config = dict(
    num_hidden_layers=9,
    hidden_size=192,
    num_attention_heads=6,
    num_key_value_heads=6,
    head_dim=32,
    intermediate_size=768,
    vocab_size=1024,
    hidden_act='squared_relu',
    norm='rmsnorm',
    norm_place='pre',
    norm_eps=1e-05,
    positions='rope',
    rope_theta=3360.0,
    rope_fraction=1.0,
    qk_norm=True,
    attn_scale=0.34,
    bias='none',
    tie_word_embeddings=False,
    parallel_block=False,
    extras=['capped logits'],
    init='uniform',
    init_std_qkv=0.038,
    init_std_o=0.0,
    init_std_up=0.038,
    init_std_down=0.0,
    optimizer='muon',
    learning_rate=0.0105,
    lr_mult_o=3.0,
    beta1=0.95,
    lr_head=0.00546,
    max_grad_norm=0.5,
    warmup_steps=0,
    schedule='wsd',
    decay_fraction=0.572,
    decay_shape='linear',
    final_lr_fraction=0.0,
    batch_tokens=16384,
    max_seq_len=256,
    doc_mask=True,
    train_tokens=124500000,
    max_steps=7599,
    dataset='wikipedia_en',
)
MLP neurons of a small language model. Each row is named by its layer, matrix (up: input weights) and neuron, and shows model dimensions 0-127. Each number is 500 + 50 x the weight over its row's rms, rounded and kept within 0 to 999. Numbers have three digits each.
After each neuron's rows, "fires after" lists the tokens most often just before its 100 highest values on Wikipedia text that the model never trained on; "fires on" lists the tokens most often at its 100 highest values on Wikipedia text that the model never trained on. A number after a token or word is its count.

L5.up536:574531432490463534455491490449508542591464461557436530409532496365609484521483551488518465423503556503447536499567469524524537526465587518454444481414575474468497444411454467520452504522460507481433513537520528490516535511462527454437408472647515553417459537469510379515535471491477428520547526520486459544490547586570502585439536483459527421511542474513448503474458499487575489485536
fires after: " P" 40, " p" 9, "l" 6, "ad" 4
fires on: "iz" 15, "al" 14, "im" 13, "az" 10

L3.up737:554376451558450481503441555403440469491516425499578534514459489516492396571476466530532452498536497534497493459544581472578416585480518512544478477463464464591413499510571491570565437497474496631444504526503461559514499510451385544451512522561556545465493485456477467588432487465495563475492458504497494532579454519482511451625584411512618506503481455538418563506479520515465593535494
fires after: " Th" 18, "it" 14, " ex" 12, "ell" 5, "ll" 4
fires on: "is" 30, "er" 23, "ig" 12, "per" 9, " sc" 8, " Sc" 6

L3.up222:495489507329483567474493536540484488522492514571492464552496577492540445485356539571496516531468577598561518575579450448476444472423488535520477483547485464464541490546536498495468536532511469470461418525509597479517536446509541425554469553573452543604520534393533568535535489473475480547421532413565532505417459522476406581595544530561578550467496567496497552478549523539476428436477
fires after: " L" 37, " l" 34, " W" 9, " a" 6, " A" 4
fires on: "and" 27, "ov" 25, "ut" 18, "ock" 7, "ik" 7

L3.up487:520519530433499534509517471540435476510616661570456440559525488466474513528495441554511510468431503445465475541502523531420616578514438568435477496500447548459471483558562461562445517542500448455495500486454503410472559474528558466453543505564468583465486540443496576499547475503532500531456588533487477449407530519460491598577490486481519547519493554422509490420427504514493453395445
fires after: " B" 24, " A" 16, " a" 11, " l" 11, " the" 6
fires on: "ward" 23, " out" 17, "e" 17, "and" 12

L5.up388:536424540520437555461585451473614533621499410364518494547409464469494502490528475506518496453465510500518522488499492547563502464454531519513557532468566557490460516439527552486416412535489557530549407582423501585490508484490512558560485518559504419434598449473512443468529481465460488523421493452522548505412580489534609534498474527433566427476493632498469485551519473539575529465527
fires after: " t" 11, "t" 11, " T" 10, "s" 7, " im" 6, "it" 5
fires on: "ur" 58, "al" 12, "re" 9, "ag" 8, "g" 4, "l" 4

L3.up50:620535534541501493506462435397474568492460510508508509429430513526528547528529507579451570443460565508534444504452431488488464491459432502367558439489497545499487593403535459590519509561484470525501443635453514544449494443488511403420459500465461509440479608521463473447565503462485455533482440398488458516485483505502453536601523590395478524542409542447560596524372430462444506542499
fires after: " is" 40, "," 20, " was" 14, ")" 8, "\n\n" 4
fires on: " a" 65, " is" 19, " an" 7, "=" 4

L5.up671:483446503548487496519367466401450625531450534510548531443558470512512533466570475472495498448518587505521435461549459510510517440491480415508519499526523535482497519497508567461558474461523455562468499599570432563508444493380519464561520522639528422395501536439516528465534479478436554530516485502347511532507578425479522580595461599463514554433541459497472532501459475503435525528572
fires after: "\n\n" 41, "\n" 12, " n" 6, "," 5, "ab" 4
fires on: "A" 56, " a" 16, "y" 14, "ec" 11

L5.up310:555489483502502499504505511480428504583528447465445488482479538465453555418542540536453523571448471555474548577531546506499433415436513439528595415395480495527522460561597502505483545620500596501509570487473553529458464525589517513464456527488458512506489415494500538419580589554552505496491438603506476471512557488570570484470462484470465431465420506442534462487453508488519568445534
fires after: " ex" 18, "x" 14, " T" 11, " t" 6, "em" 6, "h" 6
fires on: "p" 31, "it" 24, "t" 10

L5.up266:460603501480551484518478600531514447487490552526407495508497490604482520586484468539473502420515525458448426441463473416530576424452524532410539470425449450496378483486545495462545454465533571515532478479570504469472533551518565508578560458457430461485529591457378539504426436510508471552466473474463525489453533513507582511526446401471566443480599511494516398501443568443510477498478
fires after: "0" 33, "1" 31, "2" 15, "3" 10
fires on: "–" 55, "." 42

L3.up324:503429434559531542460496512495454419475506477527550483578526495505374569503491495470499510461548522528493589438455468587543510424542488567520550529489513405419553427515434458528499519465501445523517518523523462447536499527525494423543545529516477610505491565516580607511424555500569402531488454474532338412488548468559468495512491468589405534525499425482575589511566532459514588467549
fires after: "ra" 21, " H" 14, "a" 13, "h" 11, "o" 8
fires on: "il" 15, "el" 14, "ul" 8, "is" 8, "r" 6

L5.up737:434548437427493573427576558506475439585502432527421511537469577578507517550514546431516487599603537475506471511567448498524430469536540473528577462507494479580480513589497596474474494574532510643597565499484509527483445487518528533546457428451461585534501488528484413576476566549475462436483516556574419495354449540559491422548449504429566444367496484530490476558511560555491505502504
fires after: " ex" 22, "on" 8, "ap" 7, " in" 7, " Con" 6
fires on: "t" 68, " cont" 13, "f" 10, "p" 5

L3.up192:511454480538465477545503481503438505550470494492497507594547555463502541437438459554443461464531508499550412462533482486409464556580494505491516450440533522495521544551491590506390478471514499531459494481492444491519461425450521462576429495564523523524485467468413625496484564415480507483455438498485424509472492524504518486469493521533572546530502493558474517558601554485537521429469
fires after: " S" 23, " m" 20, "s" 9, "ou" 7, " s" 5, "x" 4
fires on: "ain" 27, "ec" 26, "ther" 7, " sec" 5

L3.up669:568526457551426487520469491508473532539516466497509474607469539519540494512548488367535549570468517509433524515516520504486472483471523565533528436477515461631474581490497501372447474539522423456506481526529626558507580513426435521490452448492507438563459519513554619491518462548479522521574499537515522364518485607515495407493488506524525444496510516535489567535458488495530493482550
fires after: " sy" 21, " st" 16, " ac" 13, " At" 10, "c" 8
fires on: "and" 31, "st" 27, "ad" 21, "t" 10, "ro" 7

L3.up756:473494512452488459408511475575523426552532498591556489504511516574473487638481548529512424564579559562468396525495530448513541484469502550515474425485557558538577476462533433561485496574470554469466459514557519481419572509412521440398481550511574513569583490438480562511543552476576487499518477525508511418543531500487605530597409524433545476432590477463420574477570525516474528553514
fires after: " " 23, " g" 20, "it" 7, " ch" 6, " Gr" 6, "r" 5
fires on: "est" 28, "iz" 19, "iv" 19, "and" 6, "ist" 6, "all" 5

L3.up121:508463440501585480438539470508480621534556453574512511626509508535397504437446464524508578525495536504453501508532561373550463513490371473488457518612462459547462435498512505535481501555562495437582487493452510466591596521485495532523527454533426497478535443512492380427508454476478479508529471472558446477432474549551577490444420506584467506497590503485470548471487507453454507475512
fires after: " |" 62, "." 14, ":" 12, "\"" 5
fires on: "\n" 64, "\n\n" 34

L3.up297:443501551553394586512534464509438446617623441557521493440473511434514535468379434535494522550590517489510461538465472474514459442501521484539524455452476541581590526412432414432395519531525446497465464512450564440513479487434475535448456509471537495489571394487505516492577432472501541514486572469479464493536557516424527533511523558429524502461588438551410568626490553535459482484508
fires after: " " 14, " ass" 13, " g" 12, " P" 12, " p" 10, " cons" 7
fires on: "est" 23, "ist" 18, "et" 13, "ass" 11, "ain" 9, "om" 5

L3.up338:526584547521450496494442522530447540480493492482492387496487494391622528489460380562466599516416472489452572400462544471565510413521546478402494457414494417546486426599496496618473505546526505448501406564472524475444531536478478528497532517563467444531530598497544457538553562514458463439431510424468527466458544547451541476494474466495551368479446407539516568504433514521553545515546
fires after: "at" 20, "att" 12, "us" 11, "ers" 7, "it" 6, "ect" 5
fires on: "ch" 20, "h" 19, "le" 16, "ion" 12, "ack" 7, "ore" 5

L3.up639:475496463488477555433524537497463479528648446500456477596491490566468513537492508599522479474516571510475463488485479477555540423398471409481567557451430450524474436514539448455522495425481539505495481528455496419491569424501488469476456566453394572500543434422441507487440502493531440520424606546520612475488449606503507590562573501520522518510516447496525471543461499441495532417522
fires after: "4" 17, "2" 16, "1" 12, "5" 10, "3" 6, "8" 5
fires on: "," 99

L3.up635:580472553548524499476492475363500553470468483531561495531506506496471476565509499495501449563512589577536404432592548593507570501453522537504478491401500526483409445592501501478501432529432569498570489554519529549461463463505524566632515498472363550612470455454442521552477523479506470397446570501529502520502484604476533561454501476421534503453389496407398524506462550382433450571497
fires after: "v" 15, " f" 15, " p" 14, " P" 13, " l" 12, " rec" 6
fires on: "ublic" 31, "inal" 17, "ious" 15, "ight" 12, "ent" 7, "irst" 4

L5.up274:541468345486525539558432552457581460524481589520483555529457453501530452600515483576403528422463430492489455513488502579515475483438423440517530424522541351509333439519483515507553462537508568462490499558459476447573499579528489450458428494611529518523571492473478535551537512501528555529416483498496523522564393617481472429387528522545543491452477506484480481548498509447489418533544
fires after: "v" 20, " v" 18, " V" 15, "o" 12, "iv" 6
fires on: "al" 50, "ol" 16, "est" 8, "in" 6, "s" 5, "als" 4

L5.up385:550563549516469504493480511546462675510542403566474520586488478378509564429439578573476504517464566489415455402515481497495527539467493550528470559490557452480469572535474521517497368516463498491494478490456529469526504480440419445491558543481444485485513401510516527479452518490452494494508504439459545488522468482532558555496534424524490437562570521480538587530442456530412491501513
fires after: " |" 47, "." 14, ")" 4, "\"" 4
fires on: "\n\n" 100

L3.up127:471458532475534473459420482501603579483453486511431439537434495566470476420453485537475522473484504514518493500480454484457460524533516477392511558516530463545445431387490634399427476503526534522463503601455511516452554476473548500556576510518518561514422580486530480517519528540538508550494519577437542563481521468588530478552428510458438440430500493396485414515537458487525470499646
fires after: "ot" 18, "t" 15, " h" 13, " W" 13, " t" 7, "att" 5
fires on: "al" 58, "on" 10, "ous" 8, "g" 8, "ak" 8, "uc" 8

L5.up262:410462445459462487523484515463482542555543546513511423509437552684519523425497520519352552474446585503500493495469575516436583513516489500478556546429515519458526520456529537465445399507545540533475542497453479461397503557465459421428455479561574546370512453446470520498467562502614472509495469463465488578468553551504489469475474504526432401598572465435501510504571446480533560482432
fires after: " St" 17, "ad" 13, "t" 6, "ag" 6, "d" 4, " st" 4
fires on: "n" 27, "as" 11, "a" 10, "qu" 9, "or" 5, "un" 4

L3.up347:414540452574490542444500488556451454512509481561424473491492527549456556466483513614538496490575508512492480510575483521507500550493496459447455404471459613473552426449480452547465475494487533462451470443505505585516493548337484530379478428558512599455572527443470512523440501543458478506544466489522521569449421520468533506474415465381506419489550513507450529484518536502511523509444
fires after: " A" 32, " de" 15, "al" 6, "r" 6, " Ar" 5
fires on: "f" 60, "g" 13, "ph" 9, "en" 7

L3.up344:470381518493531578563530549436438445471460580555517510517474474541466587458584478552494524544464467485505481468556511521503522444522441546456488517501493455456526522546498506552528533533509484606480454413484576455513540553483449589483508564549602391511600457500449521516467422531615421469413449440560503561476578568475502447439533484515476545533372505619561613471415490469437521497472
fires after: " Al" 15, " Un" 10, " L" 8, "se" 8, " Y" 6, "ing" 4
fires on: " time" 22, "bum" 15, "ong" 11, "ion" 9, "ason" 9, "oll" 6

L3.up150:603514536590443563509428432469413540533489446511460464506505498474557438572477547572522594542426501422507470516435474535508547463523410455501560488397513490457441594493433514544545422469524468489471515533514486513496523454560498535470529618517533514545359644458546500505448430544448482416456473557612513481413546461586565517549492498501536463420484451488604460556485437552510480410501
fires after: "it" 18, "at" 9, "ik" 9, "ix" 8, "ang" 7, "ing" 6
fires on: "le" 22, "ed" 17, "e" 16, "ch" 13, " to" 7, "ge" 6

L5.up52:494515398588492502431491456495564521562450482519569577436531456525473568437495430469573452430450402553512562391470433476540525559519445544429576515494443504465390451490545531494408477492518545505534434512400487454452551492480507528606509484552457475394510446470487481579515536500532465471624432503454478435533440482464470528563457460452529490484440559511531565521552447488467569432487
fires after: " to" 18, " be" 9, " he" 9, " w" 8, "it" 6, "e" 6
fires on: "g" 30, "u" 15, "a" 8, "o" 6, "l" 6, "al" 6

L5.up182:498553403508470564667512428493453597518446501518526529492541538533485552566502463495490550455459485537489506532549606647506515603604506467514532431409489538524441521480599508451497557438478466457504559492519454466485485499547516383442573544478458555473471475575488551547535475541523491510483475556427486541502489541511522548513556400443414557547520475481584486448518502547516458449542
fires after: " in" 22, " In" 13, "st" 12, "p" 6, " cont" 5, "P" 5
fires on: "st" 24, "it" 20, "v" 16, "in" 13, "N" 5

L5.up12:533510611527616540488464540450497530614439428410587424507473340500522483641557499438506473451568517544426490506480457540536506479471469537447475430502480519469525518574467464544499488501486523500516447562549566414533505464455533386546525479568527452536494461483487522470424509493517516558552477522512462559421489492427451491491531568549456588504473449514544473529517592471549444398487
fires after: "e" 15, "o" 13, " he" 13, "he" 9, "ra" 8, "le" 5
fires on: "in" 18, "ad" 16, "en" 14, "el" 13, "il" 9

L3.up387:524469491537465429441517444581544506552450555528432436533495481587419474510451500566424585472500496461443483576450522520466467500427409553448509514544522517450472521415487420530529617555520473421483378441504487543512483435472384484630604455562508562567565441514492527498448479495493458492527498491495503487506580555463448484488528449445552525529497509562359562455469532531542513418485
fires after: " W" 12, " B" 12, " A" 11, " for" 8, " Ar" 7
fires on: "ab" 22, "mer" 21, "and" 14, "ag" 5, "ank" 5, "he" 4